{"attn_scale": 0.102, "doc_mask": true, "train_tokens": 458200000}
MLP neurons of a small language model. Each row is named by its layer, matrix (gate and up: input weights) and neuron, and shows model dimensions 272-367. Each number is 128 + 32 x the weight over its row's rms, rounded and kept within 0 to 255. Numbers have three digits each. A neuron's up and down rows have the sign that makes its largest values positive.
After each neuron's rows, "fires after" lists the tokens most often just before its 100 highest values on Wikipedia text that the model never trained on.

L2.gate83:101142148071044060066135200183141186132111172118125078130127132167174143132136108107134141140099169087112142130151144105120109144125149162111092176186078114048073179063092125149208153119152094105142103137092149157162155125136122133131111120124103120123144161163146127151118134147142079112
L2.up83:056131162140167116155154106151135172119168139085111113117139109084049134094103159037145135135108083083148130119124173130148127120154177132132111127112084108119070160099095114127092084131120115128106185073106155153088127123188068117082092085096120137139147127133194135133114098175150142095
fires after: " p", " C", " P", " l", " G", " L"

L2.gate356:085100198151109136117114166078183158135139158094157147110203124153120136174110141015120083124147141141083135164097144135124104145147120114124115182153121138116160125160100058124127126125058141133098086176136174136124175112108103078097212133121136154128141153107125177069163127154083178133
L2.up356:108084122102085180136072178178158117184166081113148070152102121143091112119120161121098102128159188141162138154150122151146127151111097124107177132107075195123115115104133113095105125146118107185130120088106140144127068076097097176133194188074112151128123102118134160105088092152154176131
fires after: " T", " t", " F", " f", " Th"

L2.gate581:070117181106124177103134106075159117059134192210110123134100098172134103117058152146128103148122162161113107153179131102124167116145157102174165109174090150098116159109107147121211118121113053146101163116153149187101082115126091096126052102126151187116063105079142103155104097103111158113
L2.up581:114120148069133137160133126080166198134109155087126144131072179171147105156137139146093098094127140154132086120156197112114123113112079092180187165096029153091142187138171147145124136079131121122161176121104109130148044116127126107135127145133183216096087154108107127148088127124117143142
fires after: " S", " s", " W", " I", " J"

L2.gate897:114126167083111138134127177129094137132149131084162144101111124100140118134145167101148105174135132099111090137155145188120139127144137198145108168176081104159138141173055100099198125133103084077123129138152132142152149130106115102054122131107103141104068109140166096115090129109039105152
L2.up897:122138146122125121135085131136153144115072157152154166165109099137110098107113163077096135129085121174078127118127135111155109110166102144137148110162067132143104120112066113079104140169122054139176115079116073140082172141160165085100169132064132124156134104041168123082104115213091106055
fires after: " C", " c", " P", "P", "C", " p"

L2.gate65:121173184057131197138171102121158165131157226154056052144119094164085148090123158145137118123144152179107152140181150130101165143147119151104158099150097146108161131152126105160119129142154103089102154128181112111116103130125137216134135133156074160149125133141106121116157047136135138157
L2.up65:148143138130145149156152147214160122119116128154126060137049120133113153110145091088130112082174126114134121127174107130095149215173092241181085164155068140137134130050116116103076106130138144084146187126100110181065077136159167136129097173138107147098091164087107146147135130112169087111
fires after: "H", " s", " H", " j", " S", "S"

L2.gate421:120053159124094096158139105168104127020128108202175128076147172137135114150140162078150111091154092111165096084110161177120093180121134152064122124106150165110147138135157056110091119192144152141131137114108173134101154135133142149107149162149158156119154151126170123137152172138120122092
L2.up421:157153171164124098106165113148114202177090171128138118159134121181133060125140165131142144143140126147102153105145115153130109089221170141203161112096123138144074111166065136149120173150106147185113089175201114126135124087167113123165123105081098132129124134180157122155145136155117108104
fires after: " m", " M", "M", ".", " b", ","

L4.gate478:150106192082103167142130169156152098145164067146122095079101182142160173122107118160120123122121136089077127094160174146090125154067098153089137171153116174117154132153149112058141083119097097056133095129168085086080094118095098200168059145086082150090207159135151101142098092140140161131
L4.up478:088031133161131095141140147143124063097102138137127099151092118182155114161084130135174155127078087085114120157039101127064130114123134118109196155135144174138141133147181117139089129146135085131099110121173111147134101089141139092172172145087140191150127134176139111130152164120162114072
fires after: ")", " is", " was", "8"

L6.gate183:134122141120154162110149141100145147130153080122141099134155130097140093184158125131136097101114065073117159059134203151125118113079146173099169172120099097135137099136143145167140140156122127083101147130047120110120158134146096131130119164111098149152157100220167121115117141091177169099
L6.up183:156108148087144107114150133090105123125121156174102126136154233140131130186097094090163096122102149136139145100159114132159136140149171136091193069144169117145152075145123173174127139139097113104092184109101104107112113128134105107141128167150089168142100072156126112158149164099131191140
fires after: " s", " T", " S", " t"

L2.gate743:085108215111114060161140105127157168144193100085175106120084166091122117160140126148117111170153110077087099102136127124159215134116131214149064163114114142134106124179130113141127097200110133076057084160130094123114123102101115072119074125087126068133108084144139136103098079113094024102
L2.up743:111088126140085061151160127166111173140129056067160146090169103119129163192104154143147136090128104116143152153107125170164146094108153152108113108155133110140129107161063165133104080149130152154090099108129085137115173148132066107123124125097145076153158128098204150157058098165136076123
fires after: " G", " p", " g", " P", " ch"

L7.gate1016:102128145150118200066158165162120162144163092122131080132063104117078111112138112140123103119146063125140082146166153136113173110144101121119122131106116107086124119179120121134162214155117126137135164176137077072125085112068078136137129154095133118130128132136100131088099065152135166162
L7.up1016:142118122164152140121139159131130138129117098156152133128114148145132083048134132119107113078128191126126154103135110163139168059140105142182173142142134099122154120096167132088158157029116118139101097166172069111224082145126159185047140145135097082131147161118142076081037101150093172163
fires after: " (", " o", "-", "–", " O", " occ"

L8.gate328:105152149133118117097145087086110082154170125121117162135093168074069108102053118147125102141184127072124167133086101104085095095100128087183112129140166152076065184184052180150103146152163136132136070124112090106172142128087122116103156114146185086101178139142093120105104080134126116127
L8.up328:158118106182139127127097076154167094165120106134141099160120070089190084130175140139111131127109152154138078067132156132117147067116101115153108068123142137190140144095163134130184141128157077114147149133063088129119147172155136124130143169088161127131160165113118147089149172061111111109
fires after: " (", "-", " in", ",", "-s"

L4.gate774:129179140177136120134221120137156124110131132195124110167101109176122145143112117128134058094112075107126080101153115149107169115076101097122144110085116169185072134178083117122150117157063109107138121122160086132115096118079073138131087111072134111130056099127125173114156161172158129113
L4.up774:134118127124164118087118128128141149214120091160104077177166080162121132122139091093148146139128108157088170147153123118100103114154136129177106166142137121082160111030092141111151151135135133088147128105127137095134138086123118121127158156108157130082176098149124097146121155129164161090
fires after: " is", " S", ")", " was", " rece"

L4.gate455:134160122107145178109105170097182134152161115150137117171105170083089155116091127172138133141113113104102141108066150124145100173180063115100083176115123175129085183160123112118112114129111141103135076171074070098171105142073063142187133119119123131192103091156108158129175075127136117169
L4.up455:106139110123104118093170128156148165132132147153152064099079110071136112132103130161185085127186165127120140080122093144188155156113155118142170131117129068074164143105129149135201065125124137111145122081197110110213130116144105069097144075148114089119106130105119067121174133116166204095
fires after: " C", " S", " c", " s", " H", " V"

L10.gate150:163088171165120101069124097151122165145147174136074099098162108118115153163197096088124081120189159146174132132155151105147135113092183159123150111102135183075190097145156191104169186158116126096136189127089113100109120154102158094077131087111110113122124168184122176114189134078175147155
L10.up150:091103182156233145131127142135105138111186113183148135095078149152143121074112135117131121026174168089140117124132101069093137149163086110093184135129131102088105133204097143146146106124144146135105097110098097130103139125115103131149120153152131127078075154123141107101067132113159127162
fires after: " ", "–", "/"

L2.gate633:089151144144135150040219148151191126115154115140159142154108120156098128150108122130142046170165109140095115136100134164112140177122105209133146204130071105116080124123128143107164103159154103132183102138070130120132099139165141156183082158098063154166174134167138162142116112130089124161
L2.up633:118113137107131104069146132166148104098093144167173148123119161127162095111105122062171070203183141084165156155114116168135116130128109197098123152150084109063095116087126133110117133157156146151107134139107112097104135157121156114182105097140084134127124131134140124141157101122141159149
fires after: " s", "eb", " G", " F", " B", "if"

L4.gate418:135168080138117086087176094096142167130151134146118117096134219068102132143114124120125120122188152171135112170198126085117165189109138126133159103220021111163160132108126119096087148128155104137125135113166156136138171140124175118093114139118115155134174130110135144169078157156148138113
L4.up418:132147156136148103132109156116126114089089131146156128120103160124126101156173150152145118109114132145102149157116084161209151076101149119130125130144136097124112117094083155181112151168137132095157094147132146099100136149167117136107135082116139130121149116143176098133149053159198156163
fires after: " h", " H", "h", " Sh", " \""

L2.gate228:148143154085125126107134190163018137099182163132109116113123139111157183141104134109113125143090143108079095136081133178091127137114181142098118179211122107109168074129105087106134175183112125090168135111164132135127097124099126077147063116132140143183097138141146120083171083144173134171
L2.up228:105114123120085130139112170118072153143110056155129153189116130092156201158134106119158120100088147099113144121074155124125106154134111081161102185176137116133092159143074080140109114157127116119112084075146101158167106139103163133128120106144097142181029138137153101085150135182123147148
fires after: " p", " P", " t", " v", " Turn"

L4.gate23:147125172141183129103155157183122086125162155045090099160153181117094092112171150142147155108142127155114095165087147123152185090166142139060135161172104099170169151101146121168146128135107150116088078172132116153091021088104095150116115129119078155102099095106132161107085085100131117160
L4.up23:166083125108089104132125145083097132089160121100148125110141078166099088137136126145078139123053108138106177134131108141161083137116118092095163127147099134121132162187172106139130151176176072105073190103154129122134155084083071101136124135124167101171166117134076102095157123199147071154
fires after: " ", " (", ")\n"

L10.gate222:101105131068113179125085172133108160096164194111141135097073094134109066152094143123073134095100088163152184079117136163150098139130146144096098161127105127094102053140106064129151152127118096099173102196108133152130162107071097136129124142066136122111152114130093127049150132121121168141
L10.up222:118121154097089115148142117174128101173156154045079141104131077162132121150127062114086118115114154099129109083149108084129144105079177115146156105111118093147123131143116082139115165159149115119159147147172126081126169163115113107116105136031122070115118117162123084124097171157089189066
fires after: ":", "′", "°"

L2.gate533:141146096134116131115169188107109102135137158098125138136109181101101137158117083109176082157153133164049185176128142115113137123096124120105069172136078178121069120156044171135174145154156138149090166116174170132144101135126111129125091141098080118224144123150123125146137136146162170198
L2.up533:149169134136231108128058124139154133075153180179167086028124072115122126152081134116140101133097103105117088118116148141151134152154120124109125168130109103109121066107123156152109122168188121154207083132151189137166060145137084086093086112190137107142142094135179100128053089102163168167
fires after: " G", " j", " J", " h", " H", "J"

L7.gate29:124160105148107143101096161176107137091160136056142071153165151162183151151127132162061079132064058059093124090117147131121077102160115183113162136178125145107090116138138108113148134136146092105079126128138163132127117148164043071180151083146139105088149166128104095086097127083146086144
L7.up29:149153130123144087154134135142094185117075127077099147158163092094133125145102118126092129074181105090109096124150108156116145178130081150104181113152203131108123149150112164137124156101103108134074091126104095052129145131152136112098170087154199096122111134099141180104136107077175128116
fires after: " D", " p", " P", " d", " qu", " Dou"

L2.gate952:122100154099137126110164128106069111095116101145131065096079088090127139124052119108102108205062144098094100115184104147130123133164132114123096128122076064194154101120142082102091149151096119162148054115099106144081114195138149101112115184164149121147076103053177112144134118095135092173
L2.up952:143140155107128133137101146109138142112125128110158162102124101066146094114145161112110124103096116167185132146164155145124094187125106172078178159115148174136129129173151127147118132162150165126098130136132105192146098134076087147101128103168152156133146167117057089045165144121117136137
fires after: " D", " L", " con", " O", " Ac", " S"

L4.gate245:121144133139130131139121142199100157100172123178088096143096109121118121171059120084135082162038140072110107126093087128170100114157156115078119135155120075132089143099119123092143081191122108174124151125107131110173132093147143104151156140138117095144143133150102133180094147132097129170
L4.up245:099083071134149141101115168079153083075142087102174138088123070164106142093134137072116105099113102150127074051095167049095109108131116134096091165192141143147122130128125090114125066143097165142122095148125151113146115148137129109122129141070138154133104145170062161034156172071118103103
fires after: " c", " con", " C", " T", " n"

L2.gate860:085141123114053173137136117138081075131149123149114133113110127166178080097114074171088113133110099124124119110187090124102135154128159149140196160122108149175150138169110114080109125136157112123076103169125096077101129105099126136145130141142131091133097073150213099048162076167116111153
L2.up860:082183099161170158125124116142104139144127172110111121121148090108178078126154088107123168126125116084139136103152123163087110155177205144124107115179118124116088115154132138145132159162184150150090124143106155125173121121090072167111135113103115053184088118127057131144110148155159120120
fires after: " P", "P", " O", "p", " L", "-p"

L7.gate505:105121097146172146102117140082119083177193108179117122128112110096109174159095143128120180096063148165197149172102147091080190125159149186145098180153170128132107186111144095096143103133155124144162150127142072140135088160108158120175083149094128080182175154156117085110151146137087129102
L7.up505:155164118137161156171165101163204112133109114109121080093162118205175137199139116061169116161143109172100124147163158101170108093174168090147103123160115137182146090098150110170156096105129101143082069126101055124149123113093095085127112100102125130101115117105116131175123163155105130105
fires after: ",", " was", " as", " is", "."

L4.gate294:130094143178107119123124151165104113144158200123130161170142137118120143217115122098139188170077149142114138176147085095157130118119113108120161134114103069178140126139107080164150080130132083115136100121123081153117132142079147129080149129135092130114129070107121132195159041077137108126
L4.up294:141159158101081097170145175145042126189104193146153132176126153058144113099114114166133154123132147177184166156154093111127128139107131098072105113058115123108163119140107130189133091120060122113106070115137099117166166119130165114124162101109059104083130106095137108198113135136161153060
fires after: " v", " C", " V", " Order", "s", " B"

L6.gate218:126145128085161171122155151098088125086127149090191136111065038125138161119159116118137094149102185105135140161110182116117211085096109112093121123146125108175185215142078075192168154163115145130126119073173125117157107072128106087096124106062108120154091131136137090109197075155147088077
L6.up218:081148177077125089092132151140027121101128145084132172198113147122121169159166141140157144126152154166130191183142163153144118157063122142033117106174058147094199210112102152207113103150127149136075102169185159177118155069150112199184135076146128104087135104120111116124142107156187196114
fires after: " ", "\n", " W", "W", "eat"

L6.gate362:158161099191145151136104125117148116111149108122071111115099155154172178193139144094123082172099121128154058077123129151066134134147111133109133134114146143075095092198081160099089105112152096107149085107103114108096135171166091115098085093129097131133089120157137141141118084117165087105
L6.up362:151126104095041149146106120131156170157100115098106178113127082118145079122084111194152094113112066136115118088139162074184174120145136062153130080132148113162092144083155094139113166154155098100094160182083166115130072154120139068190140162125157107160121147133161180108147127113126130071
fires after: " D", " d", " re", " E", " Re", " dist"

L6.gate82:147130101134112126141087159147089130147149194129107102148102155131125167128105110054137138044150195072142137150123137182142119156146094144157136119156138140090077115107121122155064086169122134107150161088079158115120167128090238138118145140144102195110158069092151136063141088130156166158
L6.up82:126214098080175128139095078116102130137104126121120114124150159111126156094105113085158133103112085132112191145090078170096119152189102096124163177133125131149095098132132144170104150152126134146149135167120132152097130130116201079099119163169070143129132097133132148114158077122152177128
fires after: " S", " s", " I", " V", " m"

L2.gate546:099098114116131170146181177164113154105137149107104066097164133049165180152105115103209098109120166044082174097158102110062121156162129155118141166142110118180126189111095120201172156153110106125093194095140111152102127183120144125176129113143060125160106136157190181116125105176144136157
L2.up546:155111079163102119187148110096134195073121127082150141082185152143154135154142066081164154120086185080146159127123132066147133143172151165066175118168097083153115191104088123189180158101136033178163137113189096187116107171149176087134180145165151136097123152091122168129089099107224153122
fires after: " ", " T", "\n", " c", " t"

L10.gate1011:068089102179127121115101121144120192106141181149125085122139126084088134122126151143110065115091114177061119076100141167088120153157084168158124149180110141078149103091107155110101152083111137115135148119103182131121174088104076081111107132095104165092189116123139127133165113102158164168
L10.up1011:108118127170126090139165123125185165106116165169113170070128073181110142062172155122099133049123096144128138067119193110094165153127131100157155100143143118090172098099146099122106123116133147089101119120074130134128128103099072091081200167164097141037089165108161127164136165140129112069
fires after: " "

L6.gate351:125134162121116154055139116152163176110121150120131165092131153075138152174110131079124150145114093092098137152110147148148141068126082152157172158135110133194136156163115121161120158148061157123086140185084211112129140113086128097116105131141107188101153038055094125133124143131099094130
L6.up351:146166171123078113123153093152093085109085131142144174072142175113156114140123114117146154124140135083108171168145148155146087091154104097090115128128126064146177112126080114077141193152053115132137134170139214089134152166121119115036103112125086152050062171143157113129106113159156178131
fires after: " ", " (", " K", "K", " C", "f"

L2.gate80:091161070129146167110136167166170165108180109047095048173109100111095211121119129121166085161133154096048141141151138166145119155164084167145135160150052123111100154142150154105138174162195131167135102096133140147139109144090156159149116146083094165175140128107149164149134116083093134165
L2.up80:114179134149112143124128156118147133118136100066172158130108082085178146073113108086096144161151144126115172215146157180088135157057056066150116119105164146126087153165129131099152107137134140126085173099128132137177092116106126131082131106133116135194132194117143151149130127113107149095
fires after: " G", " g", " w", "G", " Gu", "2"

L7.gate699:152124138179162139095155152131150078052135188173120107088096129086133163183109189057093155125163115112128165134101147123148103080136098137121174141208161114103110088136122160106170118130181127102059147191096123157128130196113135142057169149115135119074070108130099102125102113095093091076
L7.up699:105148105111147140139123150104118148171082138129107104078117141084165130131145091088137201165132125160118177088112138123121148065166131134090018095132129126131186098091127088096144139165136163103116100180109116136162094167174124090091128153157166137105052164170143157138116214112139082087
fires after: " C", " c", " ", " Cr"

L4.gate122:091129113106153125159146147104123098131120197092121186078105125106078148142109194149146092081161108119110114087200162177100146146120158108114156177152107124165081144118095079107158115151109129116063142145107159090083157137104074082103091118135138075161152094103179133102145083139121165090
L4.up122:111116051135121089123136125166082180156078127098157127119136182090075150133087191163155133144124100166126152144093149090112108066205106101065133150112095194120133115156094127105186065129086127102117106186131104084083080142138069113174086118145130156110112137114122118137030132139132195111
fires after: " Sh", " s", " S", " sh", "S"

L6.gate57:137108143098166180115133162133158084131141114095068113139101060164095106190077157090167066129144093146111120123140164133142162193208151115122150160119091125198119142090060115168129146136095156171164133100136099143106079124087097161147081151057114167119170148067146126120127105105127133159
L6.up57:120124116093130136129171106151187052156130134189128140101146081120132151138126114067121088140151142149180083093128135092098152124112128161179108077178164116155136145099132115109099175149110117146141092090150088100102114074126171153097097110044141217052180135083128100114169181128114173156
fires after: " was", " is", " as", " became"

L6.gate816:122112111115113139144065130123149163158162152069166109110091133115134093125142139106113124081120124159125122092161144112144172142162133147109123085158076127140119163142067095117139143105129082046114140108167133112145110081152160074163139176080100086210114142109136090134154146150078147059
L6.up816:112131126096088097113169148157072099116144175127112106094177166122092124133147101151088109093154100088125127124095157103098137137198161168130060132109171142163131098072172153166124138145136163134084154109159108137174139121076136103095120123104143095137159135117131143100121106185192167083
fires after: "′", "ab", ".", "'\n", "D", "\n"

L6.gate610:135098147105153135095127085143158122067175192098102148096166155159075096124103162192111070163121121121046086147135085087133162160177128150100197088163138047095107148117125137155104052152124187130149118141060122162146122128106117106136105132114105116109118122125127126175115084100115150159
L6.up610:145173106129105182088137116158142107083122140113132153141156146168134124174069113138101082125188111154107153171108147131159147127187111140172154133148132141143121067099167076077129168138139102176099110129076186132116118164124129114111084126173117063144076163129079153139101160091141094171
fires after: " F", " f", " G", " P", " J"

L4.gate702:118174150107152141083080126166134156132161151111115174117182065134143186148176101090146096183027113106117074125144132180079068169131098147142129153180137134099130155104071162079104100127148161135090155120115119057145130093117135155200116121112105131150130155140139181166105166128182074124
L4.up702:142144185103176186139139066140138156117145144141147126137140127154119136057091123109071167114129177117172099108105121085122122141053129121107152147108143192080065148153101181114134110115107102154101118097139134135111089117100167103077174116150109135148112096108112124157143185107086125093
fires after: " G", " C", " c", "Q", "G", " D"

L6.gate684:117115169090160091115115138083117094134120128177081113131153159124089148156126168141108109047121157095072136085069170140143131092140099126114147100124111123106119107146106117136119116120151114110075160183141181130051190125086123141125083127084112141133107132090097122127132103137124136152
L6.up684:131067081139103087115151106135112139162138156090207101098179171090105172152095135135093102148165077100145086157127137151080131123093148157111153175133146140154174192105055156129164096150100136201153106104081171099090099111107115149120124115121134108105085108139105175121123135176075146164
fires after: " F", " K", " B", " v", " f", "-"

L2.gate854:154118165193111141105148107087156169133110120141115131089142136100145094138127133143114089172120127152128106157136129185112091132118162184094161082189166152107177101133111152152173172120132128138140140115171129175116093149120108151132065131097158130148082122154166126162177141121155088137
L2.up854:107119173019131130174076201128130146160139106073124149156100173140126139135155103138174196130133113174140178115145168128079124086162080102161133156164093116134154109133100104150105132176151133090108095149153074129093119121174126131160166078114096095125141140098091144185097124161125127125
fires after: " B", " M", " W", " G", "W", " b"

L2.gate929:176087173110146110139154130159066111128092086132130131149137124109185109125133128072113161124072128147166140164125148144160147174161108134088076136079103146100113108139098091088034120161135132158149107200139084107060149135133140127165202094137112119142170126098134121082126061136121080100
L2.up929:123088070120081140157144118142108113152120067094106119113158089142107107154155129125113150128156162154131130091154087124115090107150103049106057138129138115093148160079148116141148102131120112174128194101182093132189129120180143119100159086107208121115109164128107136166104228112139130117
fires after: "m", " m", "M", "and"

L2.gate351:099112081115144120195116159089120095113108163133099138146094194117122139185129135088138149126095086134096136159122109177104128113135090138052132151199085081079092144087114109119154136143181117153130180128161080189077098085103156102162100124113161129123153111126076152113162107162145158158
L2.up351:163134155122149168149152112127097095148127116060130173097122152130087082083090189152177174094112097117128132163064140142141170126081108094116132134104143108121118119139172097158174189130142110142165121151117059115147120072103191115107109124162139146100121186151168141159122095173177112116
fires after: " s", " S", " h", "s", " sch"

L7.gate695:161113091131083157114170152118058123155137070114124123084146068092127092161066108105137142142121112101080079147156121179124155124134110122147156116103058167128161156235130162162090125110088090080191066077125147157156093122127166154110064086124110097045089119113199094133104094155133151148
L7.up695:162088085178123115124115098159098147128130126159102113137109109109059137172102147124083130128134092168130129112167087138117148152138153187126161107097125134126106109147138175167097131166159114153108161159083141150128121164125075127146155143117203170139145158156183126114085123150130110079
fires after: " was", ",", " is", " been", " be", "O"

L4.gate936:111119134158111149058154180154119103105129199097115167105146122162146071132106129096130043118089110167063155183127101100145140081103175182113167155199088142114070146144109069150152140135102082122163117129132103128109082149171096106106098144060145168121108154119183149142117078083142133115
L4.up936:134154150215158129147156100124108171155093190130166083152156115121129109125066124119121092071085142149154144182080043070076145141104152087093157160108150098094119101134093126120111139137122155064105163086159084139104061114161155115081133132099090148107082143126118207147132075149162090116
fires after: " G", " F", "re", " g", "G", " there"

L6.gate646:115134110161212134110177093140141136076165138134176061126047135049108151083127109086102070112111185088143121089098167130123119106147108082123129125133166175095159145127083133093145110223096149106088164133152098094101103083114111109161126037102110136125166125121134216137122068103185105158
L6.up646:173169154136088095104156177209089160183138135141089100172142113161112111108198084124118137084199133144095105160068158188140142099134129150174141099161073095092169102155122105197123117096197085125104155119143151114101107117133070057108090165118108101105162149130132135187065072083098084163
fires after: "C", " C", ".\n\n", " E", " O", " U"

L6.gate468:118112154130172149120161103097145164125131132171151142159050198211074123140126135100144137119122132142119098142118117126160224155090086092085170156100108116161166116116142122194142092183143123022177141112129084139113119076141111151161182054105098107099101057157145139139091079165120093145
L6.up468:156144149157118136148124118165126167106163176126131150085130131153091123135133157115105163127109129143114142081130115143107128098180178130157130156115143105178160082114122127137085184121126102199147166094191113152084110131118115118042177118120188099052125146148134145136139115169162092121
fires after: " ", "\n", " (", "\"\n", "#", " \""

L8.gate484:185099167130173158117174136100105154090195165088118121110040133118117042147119095100092097115147111135093122113114125158106160162102159134129142171155188163153084178122161097160181144128153144119148086125173092112135172154215086133142147164088178144109131136138178085149142062107161105176
L8.up484:174122228144169138117090101150135127107181156118145126161101154140156095150124117178105078135107123165137090100097111165110154119090146138097110179161168175060109129098074089092185157175126133127098173125148142168110163165081120158122150103146113171113177158175187117171078112098113161167
fires after: " g", " G", "b", " fl", " Sw", "G"

L2.gate82:115081143164140024088114123133128061196114131188133127126086132131136144089143136099124106109121147123153124136155145094134136094125134127060065081102104183112126174128145127116133129199139145145143136123146081155185135138098136131155154183115114119139147116106212128140112118170160082098
L2.up82:166149103143145132148147081163063145095044132146099123145163117182183055170150141136131125087132118136089105135029108129147101102156198134153105071134174146092177121133115067080159179158138070140136100142175112120169108097119136111122113086129113136160079146081097193118116145161169108088
fires after: " N", " m", "M", " con", " M", " P"

L6.gate153:153113140166130078127133127177060181116117121178130136207102097084091141109121113072144113159061172110112116125116160229111123131058095131175164128164143102159110156167115159093106142085117079127086133163129099135120134116154146139081108178121142151121141128157178161180137142176142120113
L6.up153:085132092162062120127127114167171146134145136117184100091183075168166109104155118159157100134192073103148161190148171098121105152100104128175139113147129161186125164200084134128146137130171119179072189120118158158134178116120152114160112126104122118166149181194115058160133075124117127099
fires after: " s", " bro", " ch", "l", "s", " S"

L4.gate997:137095166129144134144111170086102129139164130086138112123074171029146154147127136099113092215152109103118079155127146141140168117149134135140164120198118148164151158143104159137100122160085130138093184059060078081086162122127153133117134145049096107181104057140111116117116044123112155102
L4.up997:134107188133122158113105112117082152109128107119153141096061177099149068124104139138123150131103110125144057163116109116091163149214168106144177147200090085101146081108079093152093134091077090162162112168113095088096163166208105134161141089093139143093114108120196094135085072100154097061
fires after: " C", " c", "|", " |"

L6.gate555:122094158094103105105132125129135132179129170136108063135127101110107100181182131087065132174158132125113093117105151145098192111120149145118152083190129100126115112149110163110093164145114105105125137127189093150136139179092101139102156153165137136096110191116109158149103138110088113140
L6.up555:154136137168166133157112100130153114129151118165110124133167145112112124132134159129076115145154131159154096111177159139082229104134105158091107106110185155147113153160104158063100066141080118182124127138110126125154174118127109146143149077127103105127109173137112148148131150138083107136
fires after: ",", " ", ".", " .", " ("

L6.gate897:133125183126135149117168165141084172159106109116124151169150176143178180149121107060117086108076101136140140177130110127135167154165120110115158130143119074113094173087074147145123112179136158144166206071100130165077102180127088136116144149139095167071149163107160177158158102192146141115
L6.up897:155148177125179093122126108080126074130055167140147136078118165123170177136154095100105154125130187105126157118118133145150163118135144105116145109144143085125135118151060098180140108125158080121109113134143099099127127127150163146172126171126139160117112104074154100088109140167122160199
fires after: " ", "\n", " \"", "\"\n", ")\n", " G"

L2.gate115:131134226162082155095134135140163123093172158135155094084092146154120129137100083134131120079082123107107153138176123139138100132125161105112166171161168097090122140162120112125209118145171180130181185181048102190193106116061104118112057134147072141166147138077129112169153180176089132186
L2.up115:131146152154122098165146135181118134115104154174192100143129133068119101198084105134073110121141136157142143108120135093091146099119127152139186112125112148108142086175089047133146096157159133132121108121181116191157147130099189158155105064135095104160119105076153157133094057108129220169
fires after: " P", " J", " K", " p", " v", " B"

L2.gate482:080142118139133070135158114133137142111151129135069078086157080070112122177078121175147150103129119117081073112146168106157154172091125134136111121070116152138081158211104108156111152119079165160132170154157127177066105097103162122150115178106208146114111167127213106084154157098138116149
L2.up482:150184097135083134161124103130130194109121146142123099133117056097175148088170187168138102146153133143154124159108146088138099122166114124135128173147149180130142209137128136179151061143117107111116198166134146150110110122130200101124170181071135092124162127168064126171113096092170117146
fires after: " the", " s", " W", " w", "W", " S"

L2.gate737:132109121135159112104159124095136106100094136115098120123100077058177175148148132071182088185128159082101128120157156102131145179197149111101132161179116140133134145139061070141136127139118116123173173163106091158136173164095141140168119079092111121108089100159138122144123092134084175083
L2.up737:081140109150115124176161166155127105140166175140152112132074114138177129141101172132114109087057093091135062138078128161130105108110100085122107121107136129102145110142112126153099134215158132140122133131190082097102150092087165107097148152143164144186112109069066182080092086159138142100
fires after: " P", " S", "S", "P", " s", "-P"

L6.gate727:122163133183147128141134058176121152105173138092154130107113131161111150125151129173132101065127102158094147108073127147114161101144050142059173090121151108113049182116154143150110098150129146125125110053122067105131097165082065116166151104052109142124121142131136141120090184169151100114
L6.up727:177210147178114098090105122177071174118082167110161147157151113145099129090117149141142151157130172158127185158127152144119158135147128071122097104123119148127210165145147109204132144154084079129124160158172140176194242174161107128110118194158136088133139096121124105130089154179117151129
fires after: "\n", " ", " rel", " ind", " (", "'\n"